From a checkpoint of a small transformer trained on Wikipedia.
Size: 26 layers, width 192, vocabulary 1624, 11.2M parameters.
Architecture: RMSNorm before each block, no biases in attention or MLP, tied embeddings.
MLP neurons of a small language model. Each row is named by its layer, matrix (down: output weights) and neuron, and shows model dimensions 64-159. Each number is 128 + 32 x the weight over its row's rms, rounded and kept within 0 to 255. A neuron's up and down rows have the sign that makes its largest values positive.
After each neuron's rows, "fires before" lists the tokens most often just after its 100 highest values on Wikipedia text that the model never trained on. A number after a token or word is its count.

L7.down83 [140  84 124  93 128 127 133 112 137 144 182 174  72 132  98 123 147 139 164 112  98 164  86 149 138 144 153  65 133  90 171 122 109  93 137 205 133 148  63 177 146 123 154 141 128 138 161  96 113 121 132  95 117  51 136  96 118  72  76 162 115  83 100 110 150 122 146 137 143 153 147 118 106 119  74  98 135 119 137  99 146 159 124 113  70 108 173 142 133 178 153 112 126 195 204 153]
fires before: "st" 19, "f" 13, "m" 10, "j" 9, "\n" 9, "v" 5

L15.down309 [129 182  75  90 120 137 144  85 166 122 160 113 105 144 102  67 162 173 114  92 151 112 100 114 117  89 126 120 155 133 154 164 187 111 100 178  71 134 177 135  90 128 164 156  54 113 130 130 102 100 140 101 164  40  79 137  98  91  83 150  34 114  82 105 131 161 151 217 125 128  75 156 137 122  92 156 112 115 172 161  92 167 167 140 143 154 151 134 134 129 127  90 136  46 145 132]
fires before: "\n" 42, "ry" 9, " of" 5, "." 5, "," 4

L7.down115 [182 152 116 160 163 116 133  97  99 118 109 129 140 148 126 198 134 136 137 115  53 177 143 147  82 140 148 121 155 156 178 164 111  99 129 138 171 145  81 204  86 137 181 115 113  31 180 142 132 156 117  94 186  35 113 100 111 142  71 152 116  91 140  53 120 106  60 135 130 110 115 134 153 169 167 165  82 135 117 141 136 162  92  82 162 108 108 128 163 110 144 147 139 159 187 197]
fires before: "|" 47, "==" 15, "===" 12, "=" 4, "\n" 4

L8.down51 [146 160  91 160 131 135 104 146 145 126 168 185 173 172 172 186 128 113 173 169 158 200 117 122 141 145 106  93 147 109 155  77 138  79 157  86 111  92 126 189 110 136 185 152 196 111 145 125 109 118 179 111  93 115 132 109 104 118 174 105  84 110 194 125 104 158 143 135 119  86 132 125  96 132 152 106 128 125 136 142 108 151 130 109  95 123 142 125 200 146 118 100 143 153 153 135]
fires before: "ss" 20, "w" 12, "le" 12, "ad" 9, "wn" 9, "at" 8

L19.down227 [178 157  93  98 136 121 113 146 105 147  91 104  72 146 135 148 174 118 136 101 106  90 169 128 145 103 136 117 167 109 156 137 107  92 137  81  89 136 128 121  83 125 159 141 135 182  69 164 152 117 174 128 157 176 126  82 160 181 154 152 125 143 139 106 148  81  99 130 171 137 165 112 121 159 178 105 134 151 157 108  10 118 142 159 152 140 100  99 158 107 159 164 165 152 139  82]
fires before: "an" 32, "e" 11, "es" 7

L6.down319 [138 146 119  96  73 122 133 158  96 111 181 144 133 130 138 152 134  98 140  67 165 148  97 139  87 135  75  95 176 125  88 102 114  97 106 192 147 135 137 102 124 114 165 124 169 159 128 148 154 136  68 106  93 121  95   5 145 116 115 153  81  98  78 130 128 145  90 114 114  94 120 100 119  81 139 105 101 125 160 138 156 126  89  92 107 107 174  69 147 122 145  70 125 108 159 121]
fires before: "ub" 33, "ass" 10, "os" 5, "in" 5

L11.down41 [152 204 182  97  52  96 108 129  98  83 101 124 151 188 111 211  94 128 129 108 152 100 127 129 105 150 101 119 174  92 123  96 150 147  70 111 177 143 112 160 132 183 167 125  76 142 184  77 188 109 113 134 104 179 133  99 174 165 144 100 143 115 120 158  80 199 132  65 189  99 137 117 137 123 172 124  92 115 156 106 134  88  75 114 160  77 140  97  75 139 155 109 142 150 172  97]
fires before: "ass" 26, "ub" 21, "os" 7, "im" 6, "in" 6, "a" 4

L11.down185 [140 119 116  89  81 100 166  85 127 164 111 136 158 150 139 112 149  93 155  94  99 110  99 172 105 126 111 147 133 117 115 141 138 115 140  64 111  76  90 109 125  88 120 157 127  48 136  86 144  83 128 103 173 126 112 119 142 104 138 119  95 121 117  84 103  83 172 187  84  94 130 144  87 107 114 156  69 143  87 184 131 110 128 110  95 108 159 138 116  95 151  83 153 156 161  45]
fires before: "p" 20, "t" 13, "per" 8, "ist" 7, "ec" 7, "h" 7

L9.down177 [109 105 118 113 119 135  80 150 113 129  88 165 124  62 149 166 128 158 126  27 123 186 107 110  96 135 198 120 138 144 177  38 123 132  61 105 187 110  89 137 128 137  81 126 120  85 134 131 110 116 175 129 120  56 154 114 150 160  91 143 140 130 158 154 140 113 171 104 106  92 134 101 117  81  92 138 154 114 140 115  94 123 171  96 147  64  89  87 101 118 129 107 142  98  98 108]
fires before: " " 36, " B" 11, " W" 8, " T" 6, " D" 5, " P" 4

L6.down109 [170  83  94 119 121 141 144 145 153  75 169 110  68 101  77  95 170 154 194 150 116 174  75 160  94 140 103 146 122 148 141 100 117  97 137 154 114 123 110 135 190 133 200 123 173 144 177  76 124 168 144 101 168  77 141 131  76 145 113 118 115  50 145 111 158 111  92 123 134 150 143 143 164 141 117 167 142 117 149 132 164 154  81  85 124  75 100 127 113 148 155 187 118 145 162  98]
fires before: "|" 21, "io" 10, "hy" 9, "y" 8, "ents" 8, "ies" 7

L7.down26 [147 121 100  92 150 183 142 127 124 175 161 175 136 170 133 141 137  98 148  56 124 139 116 220 164 128  87 103 162  74 134  75 166  91 118  85 153 117 109 126 157 139 152 147 108 155 178  86 141  95 208 119  89 145 138  96 117 115 100  90 105 124 130 115 113 102 130 199 113 145 151 111  80 146 137 138  85  79 123 132 130 104 101 129 111 112 140 174 178 124 147  99 109 127 168 179]
fires before: "\n" 48, "m" 5, "I" 4, "," 4, "'" 4

L13.down203 [133 166  79  98  83 108  93 144 165 129 159 114 189 132 160 143  89  70 175 119  55 179 150 156 131 144 133  94 172 144 107 143  94  90 109 110  96 106 152 128 124 160 184 170  61 137 141 150  77 149  67  86 150 163 150  78 103 130  52 101 154 147 147 121 160 150 147 123 127 158 120 149 125 128 207  97 173 120 146 115  68 172 149 136 128 109 149  95 192 173 137 118 149  88 169 196]
fires before: "wn" 18, "ad" 12, "k" 9, "al" 6, "y" 5, "ther" 5

L19.down48 [135 106 119 128  87 113 174 173 169 135 124 182 182  84 156 186 124  73  71 148 154 172 119 117  86 160 137 103 101 120 127 141 116 151  61  78 167 119  97 167 124 154 118 103 141 154  72 128 113 129 149 139 123 128  74 111 147 156 136  88 180 171 121 133  60 112 140 130  98 142 149 131 135 133  56  98 117 115  87 129  77 141  91  64 129 197 140  97  84 150 118 108 137  88 153 140]
fires before: "0" 54

L6.down363 [132 104  96 197 139 123  73 126 128 139 145 164 114 122 149 139  99 121 111 118 151 105 120 183 161 115 150 124 104  77 108 134 134 120 125 127 155 145 114 178 166  99 152 194  91  59 168 126  84 141 175 134 150 166 134 135  79 102 102 100 127 160 143 155  99 125 242  89 117 148  97 110 100 129 142 134 133  56  95 109 143 105 118  73 134 194 100 127 180 150 134 159 187  79 164 142]
fires before: "." 12, " a" 12, "r" 8, "T" 8, "p" 7, "pl" 7

L14.down38 [127 166 142 160 195 104 135 153  94 128 125 175 139 170 166 119 130 158 166  70 118 186  66 169 145 125 184 127  68 119 154 138 145 100 129 130  70  75 116 107 150  95 161 155 161  98 102 132 155 113 145 106 106  92 115  93 138 108  70 109  82 104 114  84 138  90 133 166 117  90  85 166  92 121 132 115 157 140 111 112 189 187 160  93  98 123 134  99 117 121 141 108 128 136 159  96]
fires before: "ed" 16, "ment" 13, "ived" 11, " the" 6, "ion" 6, " and" 5

L21.down298 [119 210 114 142 111 118 161 156 184 183 133  98  42 165 102 149 163 139  84 104  88 137 153 131 192  46 150 108 118 163 153 151 114 123 151  90 109 140 162 117 138 108  82  92 157 136 169 141 112 153 165 126 133  50 149  85 126 152  77 102 147  98 140 180 162 138 108 141 195 115 209  90 105 129 145 132 144 134 194 102 152 103 138 148 139 153 141 123 123 140 112 157 187  80 121 116]
fires before: "an" 41, "a" 10, " of" 6, "ch" 6, " in" 4, "and" 4

L7.down31 [196 124 152 135 117 161 161 102 118 105 137  98  85 122 105  62 133 127 139 104 140 138 237 130  96 133 159 121 113 122 102 108 129 161  96 123 132 122 161 105 165 143 150 142 128 140 142 144  95 166 127 151 152 165 166 108 114  99 114 102 169 122 171 129 151 122 122  69 140 197 109  83 109 113  93 160 144 128 181  74 179  93 106  75 159 163  68 132  96 116 106 128  86 102 171 108]
fires before: "ul" 12, "p" 10, "hy" 9, "port" 8, "h" 7, "e" 5

L2.down381 [162 154 132 119  98 175  92 104 112  18 150 112 222 164 126 113 146 108 134  88  98 125 159 131 122 113 108  86 185 122 106 118 122 127 134 100 155  97 109 124 138  90 174 174 151 121 151 121 133 161 144 158 129 103 112 105 157 118 125 101  98  69 110 119 108 175 178  99 154 142 137 179 195 144 135  98 102 156 156 109 188 112  88  70 109 113 157  58 118 181  94 148 167 142  67 170]
fires before: "ass" 18, "ub" 12, "ater" 6, "im" 5, "ar" 5, "in" 4

L4.down119 [153 120 128 135 169  93 133 147 143 118  48  68 110 199 115  67 145 110 142 133 110 108 123 154 148 147 151 136  82 152 186 150 117  74  85 129 174 136 154 116 125 101  66 159 149 185 194 156 133  85 140 134 166 163 138  81 194 133  70 106 102  83  63 152 100 137 128 132 159  98 140 131 129 168 154 150 128 108 197 136  96  96  85 131 113  69 100 148 114 179 144 145 101  78 136 146]
fires before: "ed" 20, "ong" 8, "re" 7, "b" 7, "mer" 6, "ing" 5

L19.down338 [105 105 124 100 110 179  93  80 117 145 117 188 115 149 117 105 173 126 165 169 151 121 124 128 125 169 134 139 134 203  99 123 139 115  89  22  66 183  72 118 141 125 129 145 106 150 156 139 136 142 116  99 144  39 132 153 134 114 140  84 121 160 105 112 165 119  12 119 127 117  99 161 108 146 141 117 120 110 127 135 132 170 164 103 149 107 161 146 142 152 132 183 111 131 139  61]
fires before: " " 42, "ed" 6, "\n" 5, "er" 5, " |" 4

L2.down165 [162 137  92 141 114  94 131 150  91  84 175 115 123 169 162 138 130 152 112  81 115 149 139 110 108 154  95 116 184  93  77  92 111  93  79 155 108 183 140 142 149  81 147 102 151 131 175 214 169 168 111 108 109 103 115   0 120 136 103 112 118 128  67 115 101 112 109 104 104 104 174 120 128 107 160 130 122 122 143 197 104 123  75 111 111 149 115 101 139 122 151  90 117  92 184 121]
fires before: "ub" 30, "ass" 16, "a" 6, "os" 6, "in" 6, "im" 5

L6.down217 [108 110  64  99 107 122 142 100 161 129 135 149  90 110 138 120 102  57 143  75 184 171 118 128 160 116 152  96 135  89 139  63 139 135 109 164 116  64 137 142 101  91 154 180 161 120 159 168 116 103 171  97  93 221  78 137 179 119 104 157 105 151  85 120 179 176 124 148 133  84 135 168 118 168 132 198 136 105 183 133 111 143 137 125 148 113 112 153 146 124  96 127 118 141 119 180]
fires before: "g" 12, "ton" 10, "n" 10, "th" 8, "t" 8, "y" 4

L7.down354 [181 181  96 149 162  87  51 116 117 139 141 111 159 148  65 137 148 210 135 147 151 153 133 105  77  67 168  86 141 132  87 151 196 145 147  60 113 115 111 185 124 146 120 102 120  74 181 128 123 113 167 107  52 138 163 151 179 122  96  85 129 104 124 140 200 136 106 112 153 184  71  94 116 109 133  86 137 160  74 113 150 110 130 141  86  55 107 108 116 175 155 155 111 153 144  97]
fires before: "ound" 22, "am" 20, "oup" 12, "ad" 12, "ess" 8, "and" 7

L8.down198 [104  68  98 127 116 115 148 138 131 110 145  69 152 123 139 137 159 135  87 121 111 159 118 148 120 106  84  91 116 110 132 123 155 112 145 131 143 103 152 101  87 121 180 150 107 108 136 127 185 128  69 121 121 245 124 112 123 117 109 158 175 144  83 100 216  77 135 177 109 148 151 188 124 150 107 163 137 178 155 154 155 147 150  96 124 150 164 108 101 161 119 136 167 131 145 135]
fires before: "e" 22, "ual" 10, "ing" 10, "es" 6, "n" 4, "t" 4

L16.down48 [129 100 139 146 190 124 133  97  76  75  90 112  97  84 119  67 182 123 102  77 122 121 134 114  76 195  81 175  94 117 140 172 115 132 191 135 166  64 122  98 124 139 122 166 167  83  91 106 134 188 124 124 116 138 165 119 189  85 141 125  96 175  60  70 116 152 151 160 115 116 125 119 151 116 179 116 152  88 142 110 110 197 145 133 169 138 114 140 152 123 116 112 134 153 109 100]
fires before: "ed" 16, "ion" 13, "or" 13, "ing" 9, "s" 6, " the" 6

L20.down154 [102 134 127  81 180  75 131 170 115 132 138 179 120 141 129 130 127  80  86 108 170 117 124  85 132 201 151 148  75 136 101 182 153 129 180  70 150 139  99 119 122 127 165 178 120  89 188 144  81 101 133 108 142   0 158 142 132 118 135 113 175 139 133 133 145  95 120 184 128 126 116 165 146 100 152 187 141 184 175 166  81 196  92  95 105 119 124 152 119  73 134  91 130  77 125 123]
fires before: "ed" 27, " the" 16, "ing" 11

L20.down143 [132 170 100 118 158 120 114 102 159 121 112 125  82  69 229 150  85  58 139 169 108 139  95 131 151 115 185 101 167 109 144 112 146  84  97  69 144 124 125 155 135  94 133 102 146 135  99 103 116 117 154 150 136 129 108  89 174 126 164 127 138 150 120 115  90 156  84 185 132 170 100 117 151 183  93 118 127 139 198  81 136  75 176  91 130  52  91  89 164  81 179  93 144 117 151 123]
fires before: " that" 19, " the" 15, "ed" 8, " a" 6, " to" 4

L8.down228 [150 112 113 138 116 178 108 143 112 137  84 146 100 120 100 126 198 126 133  86 157 169 156 132 125 150 179 163 134 118 226 154 136  71 129 139 150 123  77 134 116 142 117 183  95 165 148 114 139 140  85 125  81  74 140 133 144 146 162  53 155  95 107  90  82 118 105 142 171 121 101 135  99 130 150 118 116 129 150 121 114 168 182  73 145 164 126 110 144 126 139 127 112 145 185 167]
fires before: " " 29, "ing" 7, "er" 5, "ten" 4, "ic" 4, "ory" 4

L6.down73 [189 154 133 117 111  81 150 157 134 194 155  87  97 112 106 128 158 189 160 106  60 170 187 211 163 181 121 158 181 141 136 127  88 134 147 163 102 126 139  96 121  97 117 168  87 135 130 127 132 123 131 130 143 112 139 143 142  49  78 102  77 122  79 170  81 143 147 116  95 142 147 114 108 131 143 158  81 111 162 100 145  42  91 121 126 130 153  50 136  81  80 125 104  39 144  83]
fires before: "and" 20, "it" 18, "un" 14, "iss" 13, "on" 10, "re" 4

L2.down263 [187 172 107  92 104 169 138 119 176 154 123 142 127  99 101  98 135 118 146  75 132 113 165 137 106  94 146 107  98 140 117  94 112  91 143 147  96 196 152 126 159 141  96 161 135 143 148 129 114 144 113 129  40  41 145  80 128  98  96 163  74  85  82 167 118 136 171 122 140 120  81 130 140 121  88 104 112 185 104  46 103 151 144 145  95 118 156 101 139  96  84 135  70 157 127 155]
fires before: "f" 15, "gr" 11, "m" 11, "duc" 10, "j" 9, "du" 7

L23.down63 [ 79 111  63 112 188 118 128 145 141 146 133 137  82 115 112 144 139 167 118 139  72 186 143  98  93 127 180 123  88 135 141 101 141 163 131 139 110 137 126 134 130 100  75 173 118 155 166 168 107 116 105 145 156  48 141 114 139 215 121 140 103  77 170  94  78 103  49 123 116 147 104 118 191  82 153 147 110 150  86 123 125 150 143 177 149 150 153 153 147 114 132 130 138 132  54 118]
fires before: "it" 20, "ice" 19, "ic" 12, "ed" 5, "-" 4

L10.down338 [114 132 123 165  77 176 125 128 115 107  65  93 112 154  92  97 160 202  95 148 143 108 130 138  85 197 102 124 100 141 121 148 129 102 165 148  99 111 170 117  93 125 118 135 130 115 151 129 130 161 125 129 190 168 155 144  89 131 114  57 113 125  85  94 108 151 180 153 163 152 130 220 213 156 113 137 158  60 147 133 156 167  74 134 131 125 137 137 109 139 168 157  83 118  80 174]
fires before: "ed" 32, "ing" 9, "s" 6, "i" 5

L2.down254 [107 144 156  81 123 135 114  80 172 110 134 147  81 148 113 156 186 137 134 143 116 143 132 169  39 150 115 100 124 171 134 103 147  87  94 118 144 153  59 149  83 178 134 121 164 109 112 204 108 128 120 153 167 128 107 121  79 119 138 136 102  96 131 106 170 147 121 149 166  80 159 106 142 127 200 101 167 115 153 105 169 157  91 149 158 129 131 173 156  34 141 140 133 130  51 120]
fires before: "ed" 17, "s" 15, "ing" 12, " |" 11, "er" 10, " " 5

L4.down41 [109 162 128 198  98 100 128 157 111 103  95 206 156  94 146 106  97 118 170 112 115 141 139 141  52 180 183 136 135 160 185 140 113 104 102  61 148 159 120 141  90 128 160 119 188  76 124 164 119  95 135 116 129 113 119 113 149 111 109  92 134 159 150 149 128 120 154 142 131 117 180 100 165 146  62 102 139  87 136 115 118 116 168 122 154 108 127 104  84 127 128  79 196 155 106 151]
fires before: " " 29, " T" 8, " P" 7, " B" 7, " S" 6

L2.down61 [ 88  89  87  69 128 137  88 109 198  95  78 167 142 145  94 139 107 122 122 107 143  98 136 163  98 100 160 154 135 134 116  69 150 101 129 103 155  73 107 135 166 124  98 162 196  90 155 101 168 132 147 166 171 137 111 108 157 112 140  96 155 175 182 105 148 152  73 177 166 124 157  98 172  77 136 131 110 149 110 129 131 131 166 103 119 121 144  17 139 121 143 123 104 108 173 132]
fires before: "p" 12, "t" 10, "per" 9, "ec" 9, "pl" 8, "h" 8

L2.down260 [124 106  80 104 149 113 156 121 140 193 117 157 165 141 119 168 147 115 158 150 124  74  78 151 103  86 186 170 186 140 107  58 137 111  97 165 177 138 153 127 213 113 169 115 200 108 121 206  86 115  55  82 149  98 120 143  77  92 123 138 129 129 131  75 174 128 129 153 144 139 127 106 130 105  90 163 132 181  80 161  99  62 133 167 125 185 124 138 128 126 106 169 134 100 129  94]
fires before: "c" 13, "v" 12, " " 11, "g" 11, "ced" 10, "ts" 5

L12.down193 [116 170 108 141  96 149 118 178 171 142  79 149 104  95 128 108 126 120 152 107  90 129 114 131 113 130 157 149 178 169 145 137  67 160 140  78 141 138 143  95 145 150  67 142 144  93 179 120 124  85 127 165  65  72 162 154 167  92 120 117 122  99 112 171 142 164 152 112 147 148 144  87 133 110 119 166 134 106 122 113  57 155 190 137  91 119 132  64 162 149 159  78 135  71 144  70]
fires before: " " 28, "ts" 10, "t" 9, " P" 8, " B" 6, "ed" 5

L7.down321 [148 112  75 148 109 146 144 174 183 166 110 153 160 166 143 187 189 132 128 164 146  97 128 150 181 160 162 128 106 101 135 110 124 129 120 128 135 165 118 136 168 159 190 224 148 127 179 150  94  96 131 130 126 143 149 148 100  88 125 154 143  73 187 102 149 190 161 110 167 151  93  87 155 111 174 113 108 103  91 157 106 156  98 115 125 164 137 113  91 116 118 146 161 132 147 134]
fires before: "p" 16, "." 11, "nd" 9, "l" 8, "r" 7, "C" 6

L6.down370 [130 150 126 137 173 143 181 131 142 175 151  77 200 137 142 194 150 109 129 153 130 131 103 149 135  58 180 181 110  89 127 128  85 161 153 144 161 114 185  90 176 135 189 123 157  78 123 117 116  95 135 116 165 130 152 122  75 162  90 104  98 121 120 136 155 110 166 141 163 172 192 100 157 106 101 165 136  82  85 150 120 120  67 138 141 160 122 126 186  77 126  82 160 132 105 124]
fires before: "c" 16, "g" 14, "ced" 10, "ts" 8, "v" 8

L8.down287 [ 90 157 139 162 168 113  95 116 126  99 173 115 148  73 109 115 182 154 129 154 138 167 128 131 132 142 107 128 141 106  79 142 111  68 107  95  55 139  87  84 103 192  72 169 155  39 128 134  74 148 171 143 145 151 185 138 162 103 127 113 130 135 105 126 128 166  62 203 168  97 147  97 150 141 120 151 172 112 161 131 175 172 151 113 156 167 112 183 139 118 138 141 101 151 167 142]
fires before: "uc" 16, "ed" 13, "ing" 12, "s" 8, "==" 6

L2.down362 [149 118 127 154 120 202 117 149  94 119 171 156 157 125 148 102 185 141 108  65 185 126  99  99  97 135  91 103 103 106  94 102 134 129 157 186 112 106 142 140  96 147 115  98 171 176  93 127 146 119  86 101 113 171  88  28 131 131 139 141 119 166 195 168 111 119 106 130 119  67  67 102 168 112 154 180 102 110 163 166 187 123 167 106 111 106 136  93 148 122 133 148 111  88 183 162]
fires before: "ub" 18, "iv" 11, "in" 9, "act" 8, "ess" 7, "is" 5

L23.down133 [108 136  69 134  85 137 125  94 127 113 101 133 131 133 111 138 120 130 118 163 137 128  79 147 122 166 152 160 113 127 138 128 133 119  75  78 159 117 133 128 142 125 248 120 107 108 188  88 109 146 150 124 112  12 107 120  38 156 105 148 133 155 117 130  98 116 105 106 129 152 100 138 160 156 121 130 106 143 100 110 165 152 135  56 112 146  96 129 108  88 161 148 143 166 139 168]
fires before: "|" 89, "|---|---|---|---" 5

L2.down288 [103 130 168 118 141  79 160 119 114 100 152 130 102 141  72  98  86 150 141 134  95 111  56 117 160 153 153  89  73 108 149  92 105 179 154 111 122 108 189 175 144  81 152 165 150 139 172  99  98 107 134 110 149  91 140 101 156  86  92 122 121 144  98  97 170 112 128 172 177 147 140 178 136 112  83 144 128 189 122 159 117 131 136 103 142 118 162  56  90  84 176 115 180  57 153 122]
fires before: " as" 15, " the" 11, " he" 9, "e" 9, "ed" 8

L12.down266 [124 143 127 112 130 157 129  74 143 161  92 133 110 102 109  85 172 115 113 179  94 109 165 223  96 148 151 140 104  84 129  71 102  99  66 156 156 104 141 172 177 141 173 118 141 171 132 158 114 167 125 129 120  87  58 131  94  82 110  98 136 101 180  89 115 120 100 113 110 121 109  57 194 128 108 137 158 123 103  79 135 111 162 122  84 153 160  83 159  54  78 171 133 143 163 137]
fires before: "port" 17, "er" 16, "ant" 7, "p" 7, "erm" 6

L8.down185 [144 135 144 137 171 124 123 115  88 128 130 158 161 147 114 120 172  46 117 103  99 131 138 148  76 104  98 154  83 108 131  82  86 119  97 134 187 116 120 144 118 157 133 102 222 144 150 117 147 108 119  70 133 101  85  52 131 137 100 146 147 177 121 156 106  97 116 136 144  74  64 129 181  93 238 131  86 136 117 120 127 107  97 117  89 131 153 132 103  77  92 175 124 104 102 134]
fires before: "ess" 18, "iv" 17, "in" 11, "is" 11, "act" 8, "ince" 5

L4.down27 [104 138 102 126 132  89 113 126 166 109 104 145 123 120 100  84 120 147 140 140 135 104 132 125 128 119 149 161 116 155 127  76 206  81 137  89 107 116 130 126 157 118 118 200 164 126 140  96 123 109  93 140 143  77 126 137 130 167 125 124 172  80 131 108 127 132  94 192 118 112 197  68 183  84 106 176 116 134 135 168 129 113 189 121 160 117 158  73 155  62 137 133 105 109 224 147]
fires before: "p" 13, "t" 10, "ec" 9, "per" 9, "pl" 8, "h" 8

L2.down269 [125 131 129 165 129 139 111 104 111  84 100 183  64 101 145 168 213 131 123 114 181 103 192 114 159 128 157  97 147 156 195 160 138  95 105 100  99 108 120 114  68 141 133 118 107 169 236 136 155 118 147  67 100  79 130 120 160 130 145  95 125 142 102  61 129 123  66 167 102 158 112 162 136 140 179 138 158 162 108 119 128 157 177 103 138 182 138 106 151 141 136 188 125 129 114 165]
fires before: " " 55, "\n" 9, " M" 4

L6.down145 [132  88 119  80  90 179 144 146 157 102  99 134 155 187 132 104 112 108 160 150 153 138 130 166 129 143 165 153 115 132 114 133 166  69 137  89 125  77 122 146 163 141 160 173 170 125 164 110 102 109 179 138 155 116 117 116 173 101 140 135 138  76 168  82 140 113  72 167  90 154 179 103 123 123 106 116 113 116 129 143 172 171 144  78 130  98 128 115 154 128 119 119 117 155 127 118]
fires before: "p" 15, "t" 12, "h" 8, "ec" 8, "per" 8, "pl" 7

L6.down77 [133 118 141 133 136 155  79 139  86 125 117 206 144 106  68 103 171 186 140 111 124 134 106 164 135 140 135  96 131 108  66 120 123  97 133 101 172 143  84 136 160 158 142 117 139 125 152 126 144 148 131 113  48 115  82 108 119  75 117 161 124 156 145 128  92 154 132 172 162 138  64 138 127 129 182 100 116 140 157 145 124  67 112  56 109  65  99  88 144 159 153 119 115 139 167 101]
fires before: "ad" 17, "oup" 14, "and" 10, "ound" 8, "ade" 6

L13.down77 [131  98  89 113  89 118 118 130 189  86 144 148  56 118  90  96 127 113 120 168 172 100 164 167  89 128 156 117 167 109 191 159 145 136 151 139 132 170 137 106 108 169 193 143 159  78 130 163 146 130 107 131 147  87 129 115 118  45 102  98 109 149 130 140 184 108 118 106 132 100 113 175 154 138 123 135 129 118 121 190 189 132 117  96  83 160 134 126 134  77  96  97 193  88  98 157]
fires before: " of" 19, "," 9, "." 9, " and" 8, " for" 6, " (" 4

L7.down45 [161 130 114  71  99 166 129 193 188 130 163 184  97 145 152 121 163 172 144  95 135 113 108 132 118 112 134 110 196 164 145 105 126 124  98  86 108 164  98 123  78 150 146 168 157  70 180 109 113 129  86 114  93 104 131 113 137 123 147 124  51 105 116 134 119 177 189 138 197 110 123 147 122 181 175  74 122 133 113 148 155 129 138 106 134 169 160 144 107  87 107  83 100 138 122  95]
fires before: "j" 13, "du" 13, "t" 11, "gr" 10, "b" 8, "f" 8

L2.down365 [160 115 152 158  91 126 144 140  95 105 144  81  74 122  27 124  73 121 162  75 134 128  88  89 123 125  77 122  95 143 112 119 116 115 155 165 115  98 148 131 112 100  78 106 161 161 120 134 142  87 133 110 123 135 158  74 121 163  55 142 176  73 111 121 135 123 188 179 199 147 193 181 132 132  80  99  90  87 136 142 125  96 141 124 142 165 143  96 158 137 111 107  83 176 129 133]
fires before: "ro" 12, "in" 11, "ed" 9, "e" 9, "es" 5, "ain" 5

L6.down315 [ 74 146 119 128 124 137 127  96  61 101 145 128 136  91 149 131 122  86  83  99 109 125 123 162  40 148 122 153 119 130 147  95 118 138 159 201 130 152 107 124  82 129  60 118 111 144 143 127 102 181 117  67 105 118  47 102 156 155 160 167 166 127 104 125 117 158 131 122 123  84 129 131 160  98 155 120 141 137 146 119 100  99 126 163 118 117 154 134 121 112 165 173  95 127 147 138]
fires before: " " 48, "ess" 13, "is" 8, "ing" 4

L18.down55 [163 137 104  85 155 186 103 138 109  93 100  96  78 134 110 145 116 124 143 110 168 158 127 137 146 177 154 145 116 104 133 162 110  85 163 146 100  83  80 125 110 154 110  73  67 141 155 130  83  91 196 127 153 171 174  24 174 123 105  88  93  92  97 140 185  94  88 127 131 132 177 129 205 112 141 100 126 181 132 166 164 139 133 133 151 128 132 130  90  62 138 142 163 130 200 148]
fires before: "ed" 11, "in" 10, "ot" 10, "ib" 7, "pt" 7, "ale" 6

L12.down105 [131 129  59  98 116 177  60 184 124 205 117 127 106 146  94 161 209 104 156  77 112  99 125  95  58 155 146  96 142 118 118 150 126  93 134 113  98 147  92 166 115 149 102 152 101  95 132 174 115 154 170 115 107 109 117 153  64 158 125 129 151 136 160 128  96 145 115 167 101 131 105 166 140 111 165 128  88 173 143 113 191 143 117 199 207  39 116 169 157 154 131 130 133 148 150  82]
fires before: "ice" 16, "ed" 13, "ry" 11, "ing" 9, "y" 6, "ic" 6

L8.down147 [ 72  85  86 111  77 149 161 148 152 113 103 164 136 143 141 168 137 116 143 159 118 153 140 203 133 170 113 137  68 135 117 142 113  97 188  59 135 158  95  55 106  92  75 132 113  51 133  99 161 133 133 179 169 101  81 124 174  56 160 150  65 119 147  59 143 102  71 155 153 114 102  80 144 114 142 105 114 182 120 186 122 117 136  90 106  78 145 122  76 141 137  98  83 130 176  80]
fires before: "p" 15, "t" 13, "h" 8, "ist" 7, "ec" 7, "per" 7

L22.down128 [164 161 116  70 146 132 152 189 120 128 109 162 200 170 142 162 125 133 127 156 126 124 103 119 118 132 128 126  88 145  64 133  92 154 109 142 151 123 114 114 182 139 123 157 146  57 160 144 120 175 108 167 140 128 135  94 189 155 136 146 169 184 102 155 107 148 112  36  63 141 133 105 112 153 193 154 100 115 149 132 152 131  62 126  94 119 154 123 163 144  73 110 139 175 150  80]
fires before: "ass" 17, "ub" 14, "ay" 9, "os" 5, "im" 5, "a" 4

L11.down160 [100 208 163 136 131 221 170 111 110 157 153 118 116  64 129 171 154 117 110 121 157  57 115 144  50 123 168  97 105 134 103 115 154 139 136  90 138 141  72 110 172 118 156 142 175  92 155 157  98 117 130 153 105  77  95  71 111 161 131 150  78  60 138  91 150 161 198 110 163  92 150 111 130 150 144 111  93  88 123  99 134 128 135  93 100 122 123 130 126 117  73 121 181 190 168 129]
fires before: "du" 17, "f" 14, "gr" 14, "t" 13, "j" 12, "duc" 8

L2.down311 [180 107  96  99 123 104  91 132 112 161  87 127 103 109 104 184 149 176 128  94 119 157 120 147 135 105 124 124 116 135 133  58 179 136 138 130 124 108 119  63 162 141 105 148 116  63 136  64 124  99 116 133 156 113 104 195 142 115  66 109  97 155  90 133 102 112 157 162 210 105 195 126 174 114 198 129 109  98 148 186 107 105 213  63 138 134 117 159  90  88 151 146 136  54 179  64]
fires before: "and" 20, "it" 16, "un" 13, "iss" 9, "on" 9